config.toml
d_model = 448
n_head = 7
parallel_block = true
init_std_qkv = 0.0155
init_std_o = 0.0
schedule = "wsd"
decay_shape = "linear"
doc_mask = true
train_tokens = 446900000
dataset = "wikipedia_en"
MLP neurons of a small language model. Each row is named by its layer, matrix (up: input weights; down: output weights) and neuron, and shows model dimensions 16-143. Each number is 500 + 50 x the weight over its row's rms, rounded and kept within 0 to 999. Numbers have three digits each.
A block is one neuron, or neurons of one layer that tend to fire together. Before each block is what it responds to, as a language model described it from the Wikipedia text at the highest values.

The preposition "in" opening a time or place phrase after a completed clause, mostly before dates: "constructed in 1990", "released in September".
L11.up60:499489477477453512554495403595488531512400493444491520481400480536538509363535481465511483570411434630589454415511534523545524408448575590540497466611488431444473428534476497558492540503507569513494523459512523546467464518477601507365496474447496510490549488499570455548472512566403462554434458528467476514532527473593371429518522536504519497509566509503429441357529445415541566479412
L11.down60:496476537503633482518475520456527532460606533512544547429582456537420548576504525533559550545467528443556516567526446518492404483465477515511628433510558504525493461530415495478468574481510541487578514451477487478572479515507521492567521495531468544477434483483435561552543532470517515545548508498546465417490558499581590570522559534481518536536541557500477478511497525465451451535552
L11.up664:529544499415460484443418432478490501589460429456474452505545504569456477395463427514498499457435455589508544588550556425522533492545478535514575418470450419524480482450459513537496492536433584437407524480506453549429487450501466436422576450494534499504521386462475429515521544613438461513465527468498546491503503455521391527518512483500522541496521603514554515553506552372557484442378
L11.down664:468543546560544541489463490516476455544416527599588480418414484631497511459525496539436527520580510568517489585518562424504551523567497555544467471445474465450479548550570480550500457372470540561435450520447514516522486564494488556630491527495417387472481532498521475640517526471542429547491543484466405466521536539567482517490529568480440560518571556494533506441465595426557497429441
L11.up804:485423570494492510441537510497462463449489505449515522510609472557499467479505418506541530492541474462663517573477484545610504557458581507400557540401530520493457415553495539496513495487483621353524483470500451497438441434423546521463464513537474589542445529555449445487419521497512478554553580395650431470460523439526517530521530496495526400481543465554463488527591521431540374464495
L11.down804:530403587659499435548491545473557523471479541466514482568531543594430569513463497531586447493487596525508456503583457526478605636472552507548528534427483488507519529525484449574511439561457504519428519529557541511473541450446506536531476585499546571425530488463489546530408532506477548533527502516477449486524463487546478492546506494493419451432575508509494555466529517449515417536429
L11.up817:485532521416456581501509418549540405488523495541581456503548451588416480488420412462492526461462504520542494499450525579438503499493513490501568450490358458455407507587500482553483412500576480459579363556491499562434534497492523542498511529535537497468622463410556481493537487499492447564461527524534591458458474537472484554488510405560477535414516521552441512447462529512463515528487
L11.down817:555583542504581557515521429437457356548468494525505502514551560476439469520463497496451490510426492588515541461603497611498485495564490519495491583458445574383538520519495365493579508459429511461483499424475521482467538525552476450495439487513499440401611343532510561446510467416442472516480529498452515444428492524514588563517491499496527463529474513526475524491497499466495435546472

The word of following a title, award or role noun, or a part/quantity word, e.g. Member of, Player of the Year, one of, part of.
L11.up86:445428538455516491530568470527421487543506514561464502543567567448561485517487579515478443578544416468489600493554559527481414595480470403553505487375437527534534526591465440527504521441530485435491501544517541477520528520465511482513475530527445554402446520536514455549489519548538559515545521445492495463494438554479517449487642449447574410447472486499537515564456481517479513455376
L11.down86:473476526509560564542495451511550504477440456418482563594490498516583477497504546489565468487535571484507475513465533536471445572609438467497520520404397520488543508531499446524551526533526474520609498597483566496450460480458473481440456545508448432519534539451443479483468508527497546494481403491536493582501453500490509519495433493474561512521559495519453509519521488494389619431462
L11.up794:535572530488512525418502454568561503549482470515490569501489549448530497436521526538544564483468540586578477587510504429508442576546536458420543491500418461550482520534507470502469633557415488467525487477556531474521489513568494419430482542598543491504464439528439466514533442490492631436565448538503498510530573469506449501446480477523492529494557436509504464528516505557486498557480
L11.down794:425512415444497489458519490516403445446551452592429574499594533450498562552510509531513485482504446483452564462502477357517415548535534479528579525486549480449567465497415551487491473513509527556418503481472502558450478508507613500498487440525506540544431517441405486510487541514566474539590459438496592534482572521455480388566504560476622523521438501405403475459533399525537498464568
L11.up952:510518600421450577474577511527572559389547520395551481474492488476561509386556436511478481441414376502511521513498477588515440593527383442529486564499394484496527409559441610446528457482466636446453559425448501525469515477424415436501463479517475559431577509452571524512520417462579440511532516521516483523543456478340506444493418428492470478446473542577439588568511444488465434458512
L11.down952:493546473408571441500508403535573507449483597479485478576482542521390546545502497458489503514476527596477522487604514405493497512490432488448483437492499459451528509552622545417473478457450481422416459469494473591571498543521508486401477453538611420617575614490490463500548542628503457522516433542476494527461548567534469491529526449549509385477517474474377482548462489552390523496585
L11.up1040:551457487481440460372458521431607451535415487385531535504556496571489607527497487480537474444509531463567473486558502479501474499531531462493464475466410549512618563515535532503515507468493515553488377541477463533493519473535511494515503477521477569588527547385446453481503465525423496509483475533526540556537541465476529480455483362527576572532557502467442487528552595492497455429541
L11.down1040:521497532583422497565463489428519445549510572525467534507492543520503546588558487571542452557545581442544458421464499530486498428549490559561485408546559486476553568482431432503492523487523483401578523512501530504490464533549525510518482562447534500491500529503498398509594476538457485563533444530443491516552637583492476434457493489524565490520606483551507488521562535477538568476472

Connector tokens between two numbers or paired terms, such as to, and, dash, or, by, as in 27 to 30, 0 - 2, 19th and 20th.
L11.up90:457478532495546478471449503467507518462495607552511457594662505540603445504518555401653504482520529405509445564493442510513445448540572378412370531469562398405527476424567566529487460472527518433506469505546514452477465450567461527537464495564463504547505394518472574419535531590558537473499531521399496494462559533493525559419430495472529500538530522525498431493507576456529557503521
L11.down90:468578493491512400513503500504528584466445480445540483497509484471404507538573578531491454470532544539439480539451497524538487430542491525561553511478525585580545464516475521533398468498411472431534517570462474538529521558589431504419532474482525495424574544476407477586439411485461517488463482454559596437515570469430525451550520417458622564477474444490512476506502580553491466481540
L11.up844:544519526506450437583582355415522514468439503512456446411509488524460466509444504461508484542515433454498525518497480421485505487580487420529429543541521493562612492461534501620487407503531516475546449513494602526512506536628479482574457460556491568499525515583502507534475472563511568534499514641471560467563510442429540538472495576469517472498538534422519520491419657469533497581520
L11.down844:507483539462501434531465636413463492512557487461523588463501484554494454512485557471499388540491485487460566499465576605466642575472474502436488585586596593564452487444474538501554538588533489534391447494528519498494527502419481503537457456406583556509421488519574418397452546492542601507488573447464485512472538504475524541480440489481511582521513461517463541480489570484543461523490
L11.up879:502525544435471502538421506458480519505489479478478563592482432496562468504527507432521603488554511529526555497543482483465492448540450403439613490554515569478510394455497581539510396440553486442477501471570519506403534536493482528492547468468441488597592461540423477482541493462466497452520485496504469586479480526484441469457412517495556501493543438451530514539543468516570502560531
L11.down879:371538412426464425479586576465458560459480489475598485433493482497528513443565561508496473471386422507477461518416532459475561456558498503418510488380520453487467542439610457495563579584535539485538462500590479478446475515461525474597598503485524521538544508536479447484536495500614495591494573484481473535422539511452536515487512487468507624441470554519484569493545627445535504530487
L11.up1373:419559486483519479471531533571464534467517378587451590559533556544463472534466553485449630491551498491470481554526534554492445507432554544515451492463459483533513545495485486476541444533481380597449546524492534472544442499654466484451382491511434572549473515605426493543496505665454439585496513450381558476534519539498465540500435502481492431453398481437538557539483498539517464616459
L11.down1373:588417562512586502469527504491426520590419436561503473508506525501601390596447467579437427433505496566575511631563527486397516470493434477499513420482474507459466408397484525413491506475479391478524564493545467459527534472521495463496488510450525348534515412457583411400527519549531457551444501525534554490437466499454503552452441529561567467636597522389511516486600466525485433642491

Prepositions and articles right after a role or membership noun that link it to an organization, such as member of, founder of, delivery boy for.
L14.up363:485470532502474470452595508469508570497488511520437531381561602481571499562443443461545491521439493482526445369565509436409481460516562479505507521451449528521560467498456554538481563545463477536488444450474486584559451452498484518543409491615493499507439498468568544514549423539463475490480459522459437532497593549581383511391481390568532568424488571551482475595457578444465567488449
L14.down363:489422464598523445497533552468478450470417491541431524490531457457493500535512444529588487514582483414401359520595479461443527571469480538499450462593435400565432530445518536487405397568518582508486521541470581425460422515538444542462486437500571479572528517438542420417502568584490581450470467519435551517477490409471490489533606470459464439450434577528468467471467555536516482482479

Responds to month names in dates (11 May 1972, March 14, 1945) and to "between" or "both" before paired items; also first names in lists and table cells.
L2.up425:514528484426473499451474516537437397532498529521431463486486505564447400578513459464441480544526461600486505475524413473370451404447565404543524467438567546540475495521513592444491555410613588516529520519523408504526552468563516478511493502472414598567511546474555502540417512477528490560473488559596466488409495497602486502472436459524533476438567526441547595507504527433501514490544
L2.down425:509569534454463557476486526544421431535549481502442507549519492568476408582517420459426511566574438554516482520492424549418393464512580444505463461461588511548537436537533599402539474386590520568561491528568484495493548461483552511534455474502400545517523521465573506578409518520503509571462442559540510538379462437596493553433493500473510490452579504502537539518532584447500477507543
L2.up723:436576575481517478565582434522418513477500533502493473506472405494521534367445552524545504505475497525545487534521605506544464467461494529487424523428460490442521432525471565544521556497506457536560485536575559550395540573401511452502398516523480474492412495549499430555574547607431455465473453448451513472438470424503565500432432541541483533438502476538490551488543557452430466483400
L2.down723:494549484551583531512497485587438527545487553542514529500470528573561444416447466508549482488530529409460439496499436491502497471425416514400444560491454514439544439489496664466459489492522558539551457549481574460524585541566428419473536524538503461556501499520518509519514458473430527520494508470540546535552572492547538483473523450446487489505419442544532487478481463565465456523465
L2.up732:547585570470550461548492432504471548535549425614458514552432488538436484578369495464599538487480466580492488545449468591442424467458458503451477407447575554487487496548495459517504554560525532499459586456449521362471589505538458458435508493510509505505555424434479520539516605504430397438507469477371540524470483438486519495517555495541520487438514575570510519466539497499529493491514
L2.down732:518522458529522443493485506418505593586497471608576564449491578520487477557431525511502480538484587524497502499440474540530540540543459536464474459495526540467600434515520508564517461575494487487523524518600434433491658489463480471577542530473501474457492426487568530492476579482442541475458490564458504572531496499574506514502469527535442544451485579521439550517518496426402527582488
L2.up923:432532461415523498501417540530427540502534480488426447484485571487484467576436502518480473516604444495519584498460620465510498563592478478581492516478497500424633498535484534555420530537473498482405561600553542544518456514523494461541580538558466624470538503471497518537532568531427465507422466472524609538533533561494552547502494466594496499478510509464592478502486517404469574453477
L2.down923:472450478439507442477411559518521522479507526581473496490478477404477529481489577435495471418562494457532518530454506507503506629584471512619487566523481435550565437505468572556474537498505468493458446611523482462480442504545552447500525483487524588478519451545478398529452567513455438459493502495523602581548446523497681540433521562495470559454525564435545527477520414459437613460477

Words completing expected phrases, mostly in sports text (League table, Shot put, his contract, sixth man role), plus digits like 2 in pipe-table cells.
L2.up54:470442550476525515508534457406506495526576502468509461471471500520465569452483452518557512522550524489460513461503481546379509432400385531539518539527489482507532542468540469509526500444566552435446554575377466596533537419543541524619372505476432486540491450496515476456468409441514507459605511460500369426502468509610544521549606570530551481481454477480497467569518540531450606502536
L2.down54:537543489527519405526517527501518546547529528510555463454483527521535530453490518549409483521460441556508442500606449448524345490499456508512541529499423483443511573458585523471503566490541454548536486542473597424512462470440547521575480496514478407556438482437543528606436437466543546446498432492472562489542496469429434464574516553505487495445564521552490496432542517509514536543495
L2.up535:409462459518566499541432426501533458435568447533462424512465464503630490493480510468600436547440420478474557502497604438451636420465535624510473556471498511495553531478479419505563460447546508374585465523476498618396584464539460515503540503521428518480405503581444507491566486395567607492505491396590566543507523509544540485491535431504505421432445435551446479556500534557489512532495
L2.down535:482541504433495406516432572456436521448546515436499623496559504456580460437520538500561516521526415465519460518453616478533622487443482542489451597585563476462468550495528539589486511468529461511562476566559513547440544490554595493459453554478468460441544594612578465507510593462593594534490525454526546537486427427556442484508600457506522478499389390549505449547437482577466445416398
L2.up698:508510513450410533512559572516533497480579462526502556493434519558487428418472482506483496474459407453492509495521542496534479496402508571562508552514560506502426472598506473421577544580509512418564471488457509526607514610489530461573364557469569552517501549610555528553526449420430483473629509446605443526515500574506437601479465549503406530504518520501476528564409438489454558506503
L2.down698:512504518543433469493538458497512505433434591411484481385506533498479509515520507457561447522501507398530501459414489497485539456497453370413475524462466481416493529472593550607523457483489527441468495542455585504456529480433448451461534539566383552459551472423472499538441461501530450492493590551511503559489456584526450519473436416393486473536492445478512467573490555551509395406442
L2.up966:506548554526454505519489467523470511511546575437471509478475611427415489425399503572604432520570477579430526465474460439383471459434431598534534525460495528564516429580567396456521511512429500446526586503448540559554385480528562481516477567492507478536500491532488530525487500456423571500572476504552470580601557596555488494515522504553501485632442507405554545594529513585426478530547
L2.down966:479598429432470496378453558439522523526408491558575541513457469509515562501557560477392473589366521470536597548503538503543531505470535384455467545506524437411449540547563549461471456507569454577480444529500448584466520561528511499551460478476487528487488603527508376548508506536558491585479597435488479548438534430534459433502491437500597447423578459592478504416431509449541515425462

The preposition "in" (sometimes "of") introducing a year, date, or place after an event phrase, e.g. "death in 776", "In 1952", "house in Remuera".
L14.up709:519532536505538443474464454442480591519445501516509499496546474532434565479539514576501474468505496439469462513522577462583590511534542474520478452448492504512533468536513557561447411561532496506577447494413540544452467491524551463547446501500435541501539437467482448496561507525500483461522552500505487526525502449566476507522539566471564464482617388415528413506488527596470476418509
L14.down709:552545474528513529506502503540546512497496466475566434526555499490456444543483463475489473519555543503559557455477531534515519512570511520500533542436448545510467497574520516531566586452518480548473485550558469547528423473471476529511506484545478473464477515493469508489500660484569541510438530455507531504494486455516549449485476611473553489528463506488467445520452550533504564463393

Pipe separators and numbers in sports-statistics and other numeric tables, especially after a row's first few figures (e.g. 34 | 9 |, 35; 6;).
L11.up480:483528506545553461480574539485535502418516440570455522552505470560481449429521454441476534519399537509439420466563510398407612576470496530493527531540444507545490536521458438514549474488569553460473460496559524454525493493658505429531570476463522438576617460527553532612617432558454546417520529571597403524659542571499544495491506461504554542472452435539525483480495568527469521477492
L11.down480:473475526552503456500407471429547492499502538557567461498591461487457468552436491559525507479550531442575580523453537505502473411511464374499459446517542483500568547609522568621472502560539455539468486548436491502550548506498560539499492616480559548543449509453530406491474526338617485440501495541530427513456515485546416439481540542506460490529489450582567482445513495530513501518549
L11.up654:481543471456394421438528522383563522521391485578530578537491571527486486485509572535423539464450412476438545578569442418479363455490496494498502582524503534558417514518462508504447449582497548576584460577534596513509530441408472465392585407522441548566516560430455462552492452489463494463440525629509445472493459456599577514523604524608494473534526477459559466536519469421440446551457
L11.down654:550541482525460481564523475535513412540571576488422531580512480527432463524434431525453570413425477482544558447399491430572486475517465444484481445518473525482458556570442547486551504546448501517513354476461553462510454508464543409477510491513467441457462517539377559507580499457502497491525439539469542528534425477438522465469603516516552487520544460551558412525431467423504536504525
L11.up662:486497500484524582463459568432493496522514368495515433473505544481555532556490575435564510566505435559532471507506523447395548473495454604540495568529493545487457513521524462477374487538543476471488401620511451463535511489478447554451559440498538440440406538375558580473537523626525557509487459536559458461459530443593491525515522494521476511542546534492634430492439475514396403508526
L11.down662:511523462527491551483486526498452436504540517627543560491492460466537479509467508526528507432495586393519543526457415578647458509552484501503415517490592548498487460603464505580467443458517486489458540454502452535474526545496550500556507426462510485548473446568558448495510436486472462509466577422501487520439418554484465436492501444537486485429497524413467495442537476523583519498467
L11.up706:409517478456502422455494524414523557542543438543438473514578425433463498561422568498526478457377566490461574556494391509458480478473457491606586509497378561564534348501486501501524420464542514459485495493471519553531519528529469474534532557466389587501459512449456522433490511591483509462481468554587465489604522566476476463431409493484512468518463501494575528542500520529455492549434
L11.down706:508580584449528457537477525605613464480517498525508573452530486467447489544463519576367500502442518517501557539499528453411491508509495515531529419422484501518430447495400480584489488517492476476481385465488488519539490532492588452589559487550556547526524445575517478452577457494544512504456512561524470539473484525460551522528415501521485508495528507485494509527495484529423416505561

Transport nouns like Road, road, car and Trail, often in sports tables, plus opening word-pieces of names such as Moto-, Car-, Gate-.
L2.up1074:487505549440502508445543490539388530550510588519411478491554537482506482560442526434491397427495523470512461587467487572509411438396517459462577517465475513504556555502407518393545520565531453570462524531517517526425479489433419535465575463471527563516514473486518524472621565550494548434558465432566613563428418556469484537459474505618500463508565496516548519533509543511630455516464
L2.down1074:465430511462572512401483521535487527515450572530467419506529524391551414552503381445574460464546556480453410545474459551572484442438543506489529523517477593467495542507436523425439474564519484494496463511538490486428424437511461588486596498492563540514498453442449482464616549501529560400512512562423580522436386539548464487453542530571556500529441476470431441474478531423557485530484
L2.up1128:482510568448590463507531438508516473472622493546506465544461418502548457475395560496529447508517478467540405556533562571559507540441543463463479477438434544435553453430445466505519557539481514559444550534548429454457512563479487497425498468558529451508508508568647465439574519490501582429560393469552566502500495535502488473464538513515460492400453427474519474447495599511517539496526
L2.down1128:418499501494633517487575512475546477538538439482515500444494517653502549501541486528532449571560497399490475519453432510479581473512607481483424595540505491435556545506547464560501609546486522534466553471582434473477534476498476527470469498534506462496445554422572509516511419591499484508562421464479654483536484561445584446577474453618421529545451528501529567519521553535585474522529
L2.up1225:475526481503488442525515549499469456506538441438416523523490511460463497460454549538568452497444594507620511588439528431464450509527516506510484543499463507462527493504498479515515518505463481463495590528478516537401416499542565536502470501542562549510588514558625517439505489604521493582398541419477488503460548412550410496478608431580419513466528422541522444591495488510513450481530
L2.down1225:453477508511436532510508462511585497556397531563532419574488481552514577544510533502466521533466510466404598487529446514504577515538565495512465382524464515554582546493466479553559514482490564527488525494538395570424525511528497519585462431489520542537598446527511459482518521402525593449518556519524546559548369524392553490549449479370490534464469614435453437384483425596450502463450
L2.up1307:507515557468553457533475505492409486443520554528408408499491563495599568526422423530517559554489564589515497473492537515455598522483480472403490485480475511407532493565489447507573460567444417529529615559524472591495473526531579474537489497509532562535526427516544555443488505521512522446591550476587556503500531611556440506459433523480487616468546473514548482476426495519474489451610
L2.down1307:491470413497507534516495606498568501531444474445481568507449447506434474537573498510503481424441442523449492567515513482434408478589511617533452466473495422502461584469530461424544501429499534479569482536456518400417518514531605520448464479563588439480445605528412546513559431473461479487489521469455493428442451491469421450554628434484516475542564560581466443529588527487532549505553

Separators in the middle of paired or ranged items, such as year-range dashes (1883-1976), score dashes, "to", "and", "or" and table pipes, plus some mid-word pieces in Arabic or Chinese names.
L14.up785:560526477602559508581422531536448500518459385454605507457489498498457501375515518529457564490481536540466478493458506560569487399524482401573434572478429511459446463518560512579418509396481514454548401493586433555371534553472462451500533397491500566569575473539452480526599509541455560593393447517467556521441488498393659466426491567506594452535502544533531513510524544553494490493456
L14.down785:569435623485649515531510472490555529515479515531424598523571491558431458484599496523495431457404529423478502445545497528478546496439569617427522583454491550420523528469451531518472517512501536532492457462582488498431549486603552457509557492493444526423486451623453412514508471468474518420553525495588563540479498539532457479435491580588608574554498598419478547559498427517480407539442